From a checkpoint of a small transformer trained on Wikipedia: 10923 steps.
MLP neurons of a small language model. Each row is named by its layer, matrix (gate and up: input weights) and neuron, and shows model dimensions 64-255. Each number is 500 + 50 x the weight over its row's rms, rounded and kept within 0 to 999. Numbers have three digits each. A neuron's up and down rows have the sign that makes its largest values positive.
Before each neuron's rows, "fires on" lists the tokens most often at its 100 highest values on Wikipedia text that the model never trained on.

fires on: "-", "0"
L6.gate185:528512481537515453520542450456546395519451493481474462473396542485485580531517506546450455526462497435575527558446397521506551505528500507531528412526480477545499544569586437527405567565395467488418569486522471473482415510479566500477528518523553439468442505481549461511506575572428451660459509518519487641551463533559533565549463373459537551408535507508433423424511500462452539464429477520562410607518467503519472451450533512451518547463456526460531497618455474543460483481561509525441497473469529542439497484419451498536479507572488433516525473596403602432589495562466491430
L6.up185:547434508522547422455505529505380492520477471550473538616431459446495530541529469473468532537488561451568503468449497467478504379497493460582480474534601568476562528449468445453503519583456502500425486554454471474424509524537494491534440597382560498527488524505479482459468489545527541456484442437531528529512423582515550540546458522488472460446482459518526518576385472608597514464510451528542545595518562461572564529487525603487458435478458536414554573486592506380357479467533537552443447563519532532509532477491590524565543449474510529490516548567573498404567446541463488507

fires on: ":", "\n", "er", " known"
L6.gate659:552500542432512554522551519532556526488550517500499535523365501557499630455479454559538543499464517541548512485504475504477512493498533562575447469592641488539535442485531549548521516481479523533556425480539439475601423534446461503494428520461534380517537601456489589545649468494494493472449534442527423575500465445426495512441533528480433437423519430475463467458455456422509463504578521466529510504430628441539469507429465456558553470477503524518506510553514488495523413466537495598449449534463566506458523564463477480381470498465431492433450495465549499534512492517422507595
L6.up659:483485539600577608458510491507468499493589481495466569435503518593459585490446517503556405499543501553450551476491490510547540429478509470547608527534440429440522577565645559509515572545427541455497415528497523514438553589518459564597450504560517490489518458556474481570472564449494546499450472487427393466488472493557462456476457436500457492554534488494470499484512575473543417471509442465511550540527516499624452503565450451467484412540488480431506502454569485496425490597540452534535417565528537485468453477541409414413565553466512516479534383411436459474545469498418588585

fires on: " •", " those", " of", "-", " mi", " /"
L2.gate557:471495474409506443444541481473443495467464545417537501526542513483436490368437487509540456544533420489508363438496524595466496423520479359505520550388511397519495613429520560428580487519536439492491436501440445567517489474437480457514565482501433519530519531494429405419463453566436631534456487468480374501544440498454551546409545496412553492484501548465544494525550433496482434556500538483481541499412501509427484502496514487352518482525470350556398518424473458424489542515546578457475512457499471571505496473500545553552434444488529506514503464575526469622466487542535551512
L2.up557:438471561421436529605507479453529458489537470497587519573521527435519550474441484556517482472532537531641440558452427470501518478454570634550489403478595480510465494455529534452497408502541481539540543553443399602505519509470493462572612416511407531446463557540495565431492480457461435579486526476542482484484519502518550425458420508588540420505431409566615514479485448461547558530500474508426583576497512554479552515537493416496463557531475493508470472420514486492478503489511468517505458480457577475543545537574534489494419531522533518500537575452539564432458453490461387523

fires on: " \"", ".", "s", " an"
L9.gate348:444545563485489543600478419500403525513516549557497480536448495544521521509555571517489489562450356598518522449579518404505548604504450521500565535521451538496486487550566522525472483511420477515458523526519599532416455548540573483486443483497526526512426449509471555503631477434480531442507520446549463493460457543436539532544499440437466538456547468558560499543457580474466433401585572491536470446511474516514499418479502442517452412545549492427547453498507449444439556489435521550538502540416549609465507560499500505553558524504553546471469555440457466434402517481619431448
L9.up348:536383573465482490474459460434497554531500522555497455524474508601577613500475563500425477472487580488461537482461506551425509506404419515589565414533507441429446542510540563444520445440524488517483586509486519532455499472476556516400509495461512464468578517512409442478547502485449528478452413486485472490447450412529484408455522482581491637578457492512480488393586514497433535555459520468536539536589524498527360540466506542523445476566580448336454480563458475479495496599506573519462441475566512483527520553479502567516525503499525472530439535460488462535452529456495504592

fires on: "0"
L6.gate691:532530458522492570562459441500496506556427457478531516478472534553427477558596407481476477432377475470538497440515429491508492472411459531529538484552520477573518465493485482489406549511510462553538531567477476558596353481491501477545500512608544579545462589476473550481563486451450457517502604501497501561549517560520494440512540450521478558535515461550438489564602460537456554379562545490498487490529500568507533431497570510432492523454496568584526606540457482527564461490546451488449617544487469456434532403433515467523520470605515471546410475539453518571434451501442495493
L6.up691:506558451436564495519505461487453502531502475513512469446513488492475510521595479472464576496433555439439524534485503493577588456497476452443517437430472500530546486472401428552407427600448541449458502485490529500457500367538486507446392477436540577522504564458575510570540488554446488539448489533534545543502464486491471537520516535540492414480448539573498463443408458449473564514484394414375424514530408445493577471453383462465453485488444427456463534515520628495535519528570576454552502482526467552449594471619533561472543461478524523496489499509481438448430487460497451497

fires on: ":", " that", " and", "ify"
L2.gate654:437432523480499559537561539468406592454546511447507426574552447524502446435417530497465527535448535577563594511542549527493442558531542531520527558554576444501555542512456566557466462495550435479512432503501500417459497550444471463571482446495542426501495519528538468399467579588520458587411552439497498451469559493616517563468482462484432395530510507481499453493506461541487526448511558540493495521516457445435512484478456453513473439457422499576540627579494491427545562591539423474514536519399527585535403504498466565486493516495502401487490437445428453451464564530474493527
L2.up654:528441495363515477479521534536533515579635534416454493562407428499656503501506517407534525484481485510533508519487538510477531584546532526479558516429545545466490500448458433533502582588475452357483537522550512491364580534520445457505559461535522517549560509457551430489541527529471585485446491505457538519454492515458438599555486545618514492505519514527523533547455532458489516463466473529391526489527458536431478506501490469476428465525496503503457482511450494514555577523420489492515536510541550510511561533488468489540497492583404610641560437534510504456456503470563550495

fires on: " and", "pe", ":", ",", " or", " charge"
L6.gate365:521447564460588535571544543546488437503440571523523499520536508472539429519593494486478520517453391415468479471502490507408496487523561433478513487529603505475519547498475480461541512517506549468525461382484479458535512555399469568487468474523510491500528444516583495441518485589553482475484603641507468459597508532470464488522465527508546493445487548442474521526504507562516458554496613496490528527486579384439414518409482473539583479507466576520467536539423544474586489551515546458454515558425503563507505469389462523570393557617529543463470533478467521526385495541470491476
L6.up365:492455638507476414488524510523422489552501517499460478501559500551555448405477557451501518571501440507407428520546438545446484564472504536479517446553489501393502516417509541500468529503538503355556567417494506615515546516510573484539453438482494453415446467501480480462513477528547577438579486456521479492556562425478534476500532500504410538566485554457574562465459456521459486456426475479483361524514612537519535410543473451559536522519427580524554544506483520493580472472478540444575483419480476412451578425493604491531532681526347515602539438496442519465531500496505538479

fires on: "2", "0", "9", "8", " |", "7"
L8.gate83:506519505512508542524500495570513481534451532494512512518508480577499468508636489509505578432496612537568391471583500531585456519443424475460441473505522498479505562441538525590491484547524577501579501489500497557491475466513576491512515479566535537478507608432580470494558552545543514544402488514559524397544474474527481507508541541438495513587503572468531501514558446522530517437493491498578517478511611531508520587481490491552565475398451508395364537444368476556473385523552476491470459479439509396448622380554576488527539472511489557424480475550616551600536468492506441532
L8.up83:596564551499486522570474473439425401571440439541393476522516514490493545570625429473415504573556431597497559529525449512547485411519384503522512451552493643532562489465493437486506523461482491480515534451472516480475579486500554491472460493504525557547524604409465510558453458544492455503509508459422508562487448458487477487476498519612514587570441452496479523546517467541499421496527565499426536599512542436526587544501473533491457530481565433518448492551535592450478470502523595524512508457542510510544506552533584489409542522526540467495455466436490516494498482470483622457

fires on: " "
L10.gate192:547544562626577536466517419450440498456561554553598510506503509433361462503481575468545460532586510558418556551517483538460525575557489464490575472569515505532434457499537460444429534511492449452425491486580554519569558594455523448434427497467567523463491506552512543581473425583552485552516522471478466522533521517496555482531599521552487496559399547593541482472468477461497464511447443506495564477541511439569414397444326562495552476438491557494452487504487494485484484505415535577417549478582510542494467517468498632457514550520470541607548486493459487512481432490478473487
L10.up192:528439596534473467461474502420486520511545381503515457551507551511462523511517427537457520474485442523544500627471432471446548449543542503401606497517533528529498517547502496496484482472540523566419518460551542474537424572412515540528546453476536561430555516515480436475556490512577442568537485508540487476506535464546582382591519413507538492597497549461465447552526490439472475553456416471525454478408521480531472497413425444589435530488468445491480446522452531495536500503439595492540542469446428542455485521444499456577515543456579401554544442491512568521471517549437504533

fires on: " that", " This", "min", " similar", " which", " what"
L8.gate258:478528576531486488490523456556445510454453511535563603488407618525559511584498578463502456498516501373603388470609428521495519433408431562509422491401473529553511505444493437501419526460485462474430498521560445434533441535423459463480453464456464539536445508497521510547506500497433502527408457452507520542451514559457431602491528416544451521517491499423425481469519512537430491546510432598495534404603533514494519493396546394433551460578537445522535466579547493494539469533504527518494501528396567488506539520509450516635468524495501529538524598568508635377467504462388493430
L8.up258:490527397508509494532474535513532546526512448540450469460418453445536591576528567494496518510584456488454455522532436406441511541478513523495414457491531498526563431514531583631502550511572381542597551669507514590540525525487570516436414487503480616430462504470524489482515567498513481542424579453381447550510484540470483433394546490549553474461522507479419551548533477557437424539517508470499550596496525544560507452590483434460537461491447494518581536493534414468485480552467527472468534485561504539533491545443444486445454484569543540557476555568581553436506492596390448510

fires on: " may", " will", " would", " can", " is", " should"
L2.gate438:498533445525489479483529433451387445443423510428456516510500468473444453535417615570504483543445571563421502500497408505604540547519495498520510451423558506496543513480572612475492436534474514548472561540511535541563601453554428508517448479478575492483514500471523387441467471489509544601544508439466426501459454473490584497529520541476399466523540563641478558505481511474472421571467460451491440563464465474452513570554507513543516481450362437470490596446591497506409494461472456552452513461551580479486583525547407493459565496498482451441544406401533487523483503584486501501
L2.up438:556480514549484504538539556517420613444414534458480544448541504468364459478460598450465407456497483476551458488560452504577523444559483516643409487440584511427463449573513513524573524466496539529536518538516546485505521502522516448526525478476535449518524453453526485434586507546568496475484570454552359444472466439569575567455515576476582492590441474587518639466519543464483466522449523518524526435574445522415479478506621537556492490472462457482488496516541467450490549431418525487517460488489555445504570422518423556493514497521417495415463480403479475477488529539515472509

fires on: "-", "b", "S", " round", " P", "s"
L2.gate618:584457566395450423532524486540479570489492459512512527528531574447577592496476432531372504508548443517505502439495436534493496546465541459563448488474516438484581474501506422435539499491521464617477518541552509588591532493475560534542555516552612526450473499458500515517478424527555511442503576450537502541468445454459531527469394504495508563458435507545483485479455507509488481474499598513442506495534459584538511488525473552465511536459551523553551574445520543477500524408525503533479538499495483472444500482539459435555605511465531560531404522504488447433462561421552524422
L2.up618:564509476413472331527520417560535472541467497488458431595480389516577512521446484421483505585490540479500459397543520413469470488471622460367468558516498474465493522466456473622565517574436471505428486595374501391564519519610468529492393524550471530468469482472545414460484487504507581532476534441518443506462497539576504598414427532496532608493470510564445483556478560484442496577467568512500531469439497549552528500488523557516451540589439427543455443571512461568468635387516551375424542437482456478484524525561529479468467558506523534478511513465585461469490504519514459517

fires on: "4", "0", "5", ".", "6", "8"
L10.gate90:452474456558454465498436488429493496531497444494565456564436443475395421539493533489461509500495429528453393450463438459390400559517499469458463457600531525550504552426430497502588438532443440441431482506519487488404493429440479473529475594409452484651512448492471521520497515508572519542556470517496489527444498398418480489488530517475429524573521513527438464540460521445476467510461515481609599442432526475438517477508488365451379528451443426492434537574493484588588484464502486597418552567508471480478531531508552522468522454456508521503512553491498545522429574446496510412
L10.up90:529501446561479500596501602505475505467560503465500471431521449479493618620428419548510512570557524506463511551457482489545412500510418444498566543544484569530495517520449429406490549563504417405492482581521525501462460425565521437413493505491498407554429420521558557480471466471475539501610461495433464508444587540512502470451460571474435533592585530503534489451598515468523544547525501500512420466491483413475508479539454543494436506544511492486489451480528439459566553462498509484503508475503485469567641405501400493505493538440525408553498518444465528513548576526520454527

fires on: " would", " did", " will", " may", " might", "0"
L2.gate619:546544485522461495537569443509440508453487609564432535523474495536487549500513531435554557518418506470524487541452595494562528486478397452436446503479438563516571474482457573451477516503495629461539443530498604429545633467575629494535455577487551551455458526452526497533489503516473499545516508460554404470577511453537446425393467511475487466525498452551474430557492450512519593500444493512535483467419429435404473497449488454548578411516526407496442593540539436463498463481442407405509493595416552512468514465510521478518580537523480508425504467457494514491541470429518495575
L2.up619:518480570482478565454536430395532544479501494498466482478622469493478474416457556483473500470491502482508469420576482503530630479384484541545431392530575429562493498560442449570567618511484569448426603512526588490497529429521482490477458479414552470541503499536473476534516582468463535525558445491530494482461461547539525503427449463431534530504435562382533554517496453485521399504513569489572479419463512519478422483543482549507473505581524478476501468480466496604516500374594508411421460519536501476516507515514510616569502467509533505421527546504592596341519499557591516539

fires on: ",", ":", "):", "),", "\","
L7.gate538:634407512515576536489587453483518531530539484512498489619505496459515462487533471510556465412437457553581474516519478454553469556491513477515512496494603459496384560542518562491494524483604493584399496472484435501415550451464517503479439477532414456600552503418489472546528451490487543461505566505613411458424433561419544464482520552525430448438473492502516513602596538547535571454486547424526506474445551470584480531462508529547496526475465469526406554527427421389575544465583451480559497518427533401558511528496481435448565482542491589471508427419428481517544447582461502459
L7.up538:575505486496484554462523418433563489520503431478424391614461488519513523473427416557560497549550504511465421554493580437466497465480477475510556483517449526459450551536528491550463493529596519560508463408462541462514514529524412539546436426520447544415491553469502538607527439590535433525445467519579491556520574584473508434523503535482503528496479494473468543501506339440527568465529627454542509500485529474523550549571496459614485504552406567466552556532489456485415485402487522475555483597482577499508577594539485426546526456511455611583524522469556531564516385479504647484

fires on: " out", " Ex", " S", " A", "t"
L12.gate228:469511565618547528526552570478431503522554459476435502564555474506522494541525493528463434529598510471547524418490437501612566584494536597485552523506535572475498497531531460460596395484500450508566497467497485527421580476523432504496502534609550537434519580440492516475462559502507528542498560568423595429533569522508641518586513612562516496481475455474563441535435464468522501413352588461494468470501478437551517499599547584504538493481514440488512505437494516509424486524506583576588564489534494517477531519519511515510544442498548437567532535481488476405470477485591403557
L12.up228:527543522544434451523529473464531412502529442515525519476488599527499505478393459558518505548532524587489532507514517517406473496454489444502442528503492414427548530551462561463516546440577446542460481454426545469460532449319423611514554445497547548455568584504563492486564533488416520575459526459469471362461564514494549441448454551546501518547573408523450479409533471527511549498446482469534501434373484460490550458581418513575486522528501447545541582486531451542505416584519473567564559499573492483520456493464472539468499505441487467529476532509530598500494419524465508509

fires on: " and", ",", " would", ";", " to", " might"
L6.gate328:515485521462473514489561483489489522494434608508535539486536540573469419529523596550560545491504532472471500507578566441483509403462396511489585543548438578507527516394479491581460413483469499521448552452496396491450604479530505504537478462556509545463551482510493559407431496507525483445514491480525483450636473447549469484519420492488541535570496520469525461512510453528522486481499503519500462551470442472480419501451434483468609566452518502532434522469443442469478427551506515502512416535503533505535456529413418591405523426531542417376486448333528602536544533464612504540
L6.up328:494491495497455561533514491490512515448509566415509506577509465528508398449430506490447547486421518503508414544500639612497447529451534485474405487500453509526408468527503540607556488510473497524445473544531602593455444545427502529541416409480512516491530447600637525511538485476551544508602446588550494391561532551598454384524525467506565384447537428562526471524494471540424517521421402468515551477563453487513417452549493599428460500582544553591525534528539547461536580492477475538516465493477545493539528496474520517459516498497512564462548505578460556433462544524444435442

fires on: "-", "2", "6", "5", "0", " "
L2.gate41:550547476496464472498405609443481481558436462468505531496492513583548525526500531559478492470446406504501482450508547560434483501480539364507440466522613504575453532539400617533491512527458536491445470457566429531463523395439502500551540428437435521531558441449545503544527504498550521587467524500507398458503465549617590551397456460483476512510428485522542549591543566438547547454470590456428437477542567546483485441449499495600532422561529504469429448555406513490510487499435504466427458491561538521543531501502497509464460608526453458475472555490525525392597544473574455520
L2.up41:501486555503473365422470488549487517468449464580510485484517462468528571525544469559423480536540464500524514501491616364485541483530538503452510540468454541559472430537644523449473583526469474551525476509551488525511448500425522476449515411533499456438421497440517487565547525541494453494521573508573389482488488543588418492444522448560407465512510496541480513530454471451533477487482501517619462518472523548559497461509629581495427420566441466375505455496451540463557481555523460414542507486566502538506527501428337496481502465467454534580495584542539470499570521532581474392

fires on: ",", "),"
L8.gate519:583527518380520530488459448544550533448524552498560401466500549418534475485414516575598570436526448494547382542524505477415518433406484518548518441533506598484382517513498510410623454436528492643439507550496507508436420470410561489553448529529547521503551454439551524524457507530458536472473579558545453453390505520402481499510491489452500538529566518485420493540547526504379500476420552480521633538472530449477475483489495482414506425492463536464588472522469474478588466415462466526525517525406522498546581489486454410445484460529489539514454603500520512545490474465512550431
L8.up519:553442513516501458500404503550558523527489503496483538564513499479527396438429430467479522448499486572462361441440491563418539548526507490568533509542560546488489558567498425502602474551586423480517515463506503424523558474578494420515544501514451391472465553519442513592381452495522516500415478469557563513473474400493607498426517573513456469453486556504495558516448466524567496401456541445560528472450464434476462435525404438452426546465529527546446512505494537474573487459444519455487492578438552516502579493490413409489552397467522670490560425489538494508506512528558550402

fires on: " "
L8.gate339:469554508566522483549554445438527467463514467516440504382548440503481536513474474668449473429396495522476518559470488502525551593609456388528546498464528568503561583459506557451493518465502467524501499529556473455482529619478490511519472529446442527514607544461528521556478550489592556486493567513483554504454465581526409467532525485515474557531402480558484520568475565521599503529414384472551526528491555567565424382464395544493492520360477444466517497495389503508552463512516543450499535507532389575486521555473475448509500546521508489495486467537473462536473503466506479556
L8.up339:482417482483458458390497537529518501537463389532478459482522491477501558400495573519484473437600464547536548542476555383496463554549550389450573521521525392452538467535504489539491544514468417555407467512600505527533496502420483463492513497459472506402553456493513547468518507558497502521506453572431446500470483473509544415491505512454498509649426517466392473507476486449482453509503443530381498515427532434563570481462500470490466456460477548469534404498475561528562524506497490475478425526556548485438552465503516484458493379377448517532532541542485560569502565427531457462

fires on: "en", "t", "et", " out", "s", " also"
L2.gate292:492500517527535521433528466509423456528520489478503524492559472452574465500458490534399578526507552598565492519493486536449530524471616369421536503586467456495552548525565481520509433491454491513429388525520548538388499496460491524553462539525582475475451575471516479469488498495492475461496410591520536454532459498438519541489611566479519448549567542542495506523520523534457593559509444548535469499613421535556458482500508570495452484524503436510525464481526522480442465508506502663488490508578539463579497438538515550555507559494427588575519494449407497412526527558480462511
L2.up292:498503538513449457443570534421602529500421413469489484491532427458508524525396487457461564568402477493500561512488509617475490599419518495496509479533475403520491497470483573474466567519586509514580481464506518488448471521493465533499519450574515499513417527428581521410555572503522511536508546590460465452566566518506483567493492511433530600556524521479446442513551524544480490559467522542643526448510533539501481513494491542465506492481487490405504466481530572429499476525527381523534501491547576410449447505518514484591509608540537570595553505396505437427528488464529427476

fires on: "s", " name", "6", " P", " for", "5"
L6.gate224:482519512562522369536542488554404549529506491437502534543450443426532483511552555496497533669481568595419496598540455513496605514491483469584538561523477502398459466559479564524468554428554421642499469542518474486520574509535483472561525500587545532540438496428517555540512491492436494409470526582501466452588535512399468509529536541523454524484501486581523520393392525487550457503497563473489495519520513528450613439538412509588557527506464550374507554528445397456621461484502588512464535540585514500528542559506530466504471502484502518487485493557527454523521464466573568499
L6.up224:534540478508530519521503512401550510404532409554541494500468527489570421548563465469466435544426407511462460549544498515526533527476459454321477468520458449522406487559562493461531464506588499564424524498589431458546498581471429467504531437518541569455470500514467502501565473403398464480446486569509528490414526537522519487464508482508438545389584470552474516496509452404617433463514540483536501355525482564502523504503559598490507546485498454371528413508434508483490503470523505518523447485487517430468524545490482486497541514455540533413550455479460536551469415442490621469

fires on: " which", " It", " that"
L11.gate266:522456431470578559532425480491427449400447503460508455494493571461477594538476528416551506477511568557559402498612418539367438572429422554569430474524466505504491537541451507466550463459464484401550379650548587530513567490416510484408481558450491542547456500499460486521471411439582484492450437401499491480520502476513428512496527514497478505450484498490498515518569450493533452447517484469485415515492544545500550485439539584597489529434463510588499569498533490511577457549496486474465498610453534477467521471436444503492516424463474525562488528576506617463416548606602606503
L11.up266:568458449439567566549526550510492495519435497464552576450534394482523526429423527406388514419434447532430541446475537504420569520475497502507473552584544563489611465562550537529517600441573434523510561536506527444451468398486517499519469544462431544587464462445533440447470578390582560429528569472524533569454421505567537545441441504526464577464488543603442496527536504433536565539519559531565489473419631443442566470511600528376519484509517501514542499522533471472569462479464444443589483548558600463437516520495464484446492489515472538486567449506424429551522431534501517503

fires on: " ", " (", ".", " |"
L10.gate628:513468474441444420537447404575454572524530424526532563449548509528425522509483519407449469563477512458504483516564469563485493432503456442533543517557498403498507454460510521500528472456534548471426487518552549522444473479434432538528522417492477531403469521529423535527520429488536479513520463577533552420500464567531476578495512485537435461592504447476527404471524521456532531437406459473530507476497620613515555392467449561536480571486442455487530519456428463480481443527497437539526513544394528385499426499500468440507405415525628451584548510528526494425497492431533513502
L10.up628:485458567558508485575534566509533533457422448497460502533547500472469547509481536467564455522491495527550536490492613442499443518563464412490557650586444443426468413484494492446479556502492445511470552531391490441473469510540444479500635454495452559472544555424484561493604438521573504492547399543435491419462517446438521453457556465530457467549630519535494474548509542477536553530505551583404476502408574513533387481442437489502449457527502486517487482457478536353532466513533408598478483440492494501526561380511440541455505440485546516595546522549507553513520491474522416537

fires on: "t", "e", "en", "et", "el"
L2.gate476:485427592534535502545488465453538437501470492539563537436429442470451492440474466511539475526499558463483537627533574561452485489546542588462441377493477497452480512555508532382497460553439621425451481437516485423439490502617556509522457481524437461476570482593520443519463460471514546506434421538477531529527435458421506504438413534478490500559494503570541466547490487494455542488473494485574519438412476602563491601504515512434538492485493401484428477525597524510482470511465488553533533505529521503491576502560509522527495537447378572583516458499478499425590503534538410545
L2.up476:495507514470456495515490542493558495531431524563555479507478461573541441487505513497472447469478555419543522466525561525530427537530477458471381518451563471331544469452504573446529470422506511473518524421539542486506478480492516478415520465591384454516419497515534413563512531453546469496513526511513500440495472491471505449502396512515541565537512423495467511543545523483474479530505555528470508558525622539579500365544549570524582445421464461558461534458515535490559542508479493478548589365525573464460494478522455519490425565541503490540474476533456462512519517447534610428

fires on: " S", " Sch", "s", "S", "ers"
L11.gate339:434509467399556521455527526500461492618461528469437504490518539473495542509483472476510446474500626481519437494493504443544567574494489584519490516495534516429513486493454445439571520443515558469446459489473439475553474613518397553503407449467533561484459461519547525482554483561396480489511493652528524505470434550532449544531447522444520424454422528363482377498581502394468476513511510506545531541519499570530512488581439502499505517491601461505433584535501518526498455494561524551503420388515424407470463487544483520483530526412501402581548524499352442586488503496492526460
L11.up339:571494513454510542558530486526446522506497494509471464395468558452410539611553349554451479482468524518457566470534470516562490507481439541518511479495548528555466452412480518560513508498475477526479459557552437485513445382461416520445493424508583556471521552539452463449505512479440615498479433535467468454464356586517550515550503461467581476522407556511546512550538458491447521573482579544478509551405607536513512537514485508402476449438523562508405492487384448501482529483393509501510467536505548506503461465513491499480532550422553456591534554478442423541540513486424504500

fires on: " P", " p", " "
L12.gate330:498468435553501511610427549465481517580456552544580496506453484450592425449571474412445505532525478452470501547511492485577580505451451465500572529437395426538558521488467416509547443535581601486506424628544534492518553488459464475497502475471532588364476544458408498461521579423518451385529509532429542471519535476461474557529551544518620506547594492519499504523494512553422474479547471483524488529578425516512478506512491444483463514473532487522596521579438483520490493415472624485371538544532497427488445494382506444450531428522359534484619535484540504441434493535571358452
L12.up330:520547437574498496571403497544554467522515461525432564443457458460457516538455627443372461580514482414480526482504493455501585429526454520435581522509452370506582382517540592510616462501561461480471500468510500464493539555476420342511476504521490504494483515537555569532502543584454499520515511441548467494490584519446505462488464465408688526509560516476504527389506570470547490442563530472558580414498592548372468491480486551491519541449517509417529446524564543465464517457529469541487464569482555551563512485473462499588478475475435526479511428537463541483482514545512542475

fires on: " ", "ul", "ir", "me", "d"
L9.gate229:496463532519480502409445437553509519455439451522551524468569489435494436477530520494457526515602562565550507478460591496501560540447475516410447508445419538529548441536518575512524506510399508413495498441544554457446527474533521512562557476519486461541572481480557463500457565505483408498487505490548418501475546459464562510439525483507465596516443490470481490516407495550576467463597454576468512585397440535477492562562468464449472603565525512483488488486502436373513340487437427551496509652448549480578519504568554436428581527495551451437537479529568458438443513473527561413
L9.up229:467456445512433484546473508482477381494542427565450429622635445457544530607490527471507573464517523494523550426548512530540569554478453531446437489470552405478503415462541529516534453460512446535454519556606446444425447427477492469510551538527454464506519458507509489439452477523584535450484458449405508603432453486548479604459433558462489522505506463481429455404494539479481393532487581490537441638555528460514466468457359483467465454617492559487527434494565509470433433461518540540515538403486504557520454520501506485468534428468418551541446518480510379517437456506496526480

fires on: "8", "0", "5", "7", "9", "6"
L12.gate271:493540413592530477571482503391552593510483475493545560555421436423487400494537481456453509432620500418584468521471460450478527533517547548425492473556519517517525473468409577504546538497568501489499483487509555605500518513461532511443519542555557547508501457459523495428495529544646423494516501547407563470560525466469462415563501502488559459515399512548421453581516440529585489459479527460468507555418451457478587473435482416467468580465543497425440621511533493570579506390539562551549533563556526622490480452575516499477550519498468533459522483495421539415486500468466483469
L12.up271:497422539501493492549538538481519464589432412473455424452549629520468524521522444456481592588607470451403447526578572427437490569505442448522539524506511619544466525531407532488533476473520484522599574465403435378512516553476614400463502445541549520429457463568520463415501499422551472505456474554466480469439490538462474463485487495413538555579493529474464474455451537553458541446522493517413490525444430526498401565573522421513420518453465557519502523589459536555548462559463463529554515557579462557486502497493560536461549504494423529421530491455462443484618499515508481536

fires on: "s", "S", "er"
L6.gate623:556528556350557505585433487525546483553541514487503528464611510539563543450552444511492528532444452470467509474459392500560533528526512522481493500506532506460476461609566530502540491437514561558470436550510443476554505497399349516463469485487634559480559504539564432465491520472493558483378558577453511521534442579360488511501511426460561442467502416550451492457528454388471424436492426462496544608494435493596477483569461516526543489478494463509517558473522437477502437469496561539513498541478564516373441542457444437544524531473496391587435530468456465561529559542527470436
L6.up623:539441523489509462510553467495533425554560538548447512514507469588519454522464444522488437591459545489418463457483476500544495609410526505523538466489504545464541511441511385478533499449463570514485511529570476435498556565549557516400599500560455599440464458541414557523437555536525524378484486475500499475453477458642476399528484513439457584568520535515618506519476482482575456588397496462587579485478445476422464547473410523524508477602503495481392531456478459550441575484537535474498443418501471543528582418479486492475557463485534496448492486485538476534446478453444481601

fires on: "0", "-", " and"
L8.gate119:540606447532396590576516520427520435442440576537512546434571460498440411538619480530559610492395457431511606488480409477592511597458446462583572535497464504515528468477431542533446469499584477523445463503529431530508477464532490483485553454474535509537555468511533538479554508507502450627512551469494510522599491492559531454472489590517482482515450474495458482484442418518485584423527517482463537539474456508531551456465454443480471544399470498502504458512529539592580551488492577470502533478555562488547490423487461512449551532504439457542519447552533591507456488555447611641
L8.up119:540581554462479494480532560415528525456485447496594541511554456579438460415537505472550493435488454415512412467450475475525534517488406441533475540507533460432571491447494496488420528614526629511544507491530473433529568470539513529473589458466496493473543498464572458484500437533441495493518472430655474569536486517422488432553486522540632427502521468546557446456505473436555659457468360418505471464481488527420625505472363527498498493486492439515488558454538439538516539475487478458453527499516488518557537547488501480583506549512493498498528484547517500540423456552428471498

fires on: " |", "s", "cr", "cre", "com"
L6.gate112:513460567533486466472534410447452461529564471507607504454523574477542479615449389525474556585475487503464491525467497499601427541543397491520458516546632483472536426479559446501462557507438496517483495467477545562515570424460460448435442550478502492492563443452525428439487439465464501500440432444555516489528423491473456541550616463484492541460563436538431547432513507491499510539601520544470499493528527523426493461534545577544604494537502422517477484522540484520553475572559541507583511555419589449483553483447522517620528534444523520457493460509493468514535557384454489576
L6.up112:515484578501528454546533438499483486569488437566482523474503537487461557521437480458565595597546538567496497474524480478619492576512517497409427463485454505481485531435491520521419553465526595528451542499515501548469568513440502499508555387467560515433504471553511527509536447521418466427510496443479511536507507541529500526442461442531457504524498615558528494512443443520504484388552504453487474508415498483400447561545551569550483534565448454521474546578524476533483499468509644528605430436441529558538524541583555492467504490584483528480574440513567499597441439515569457563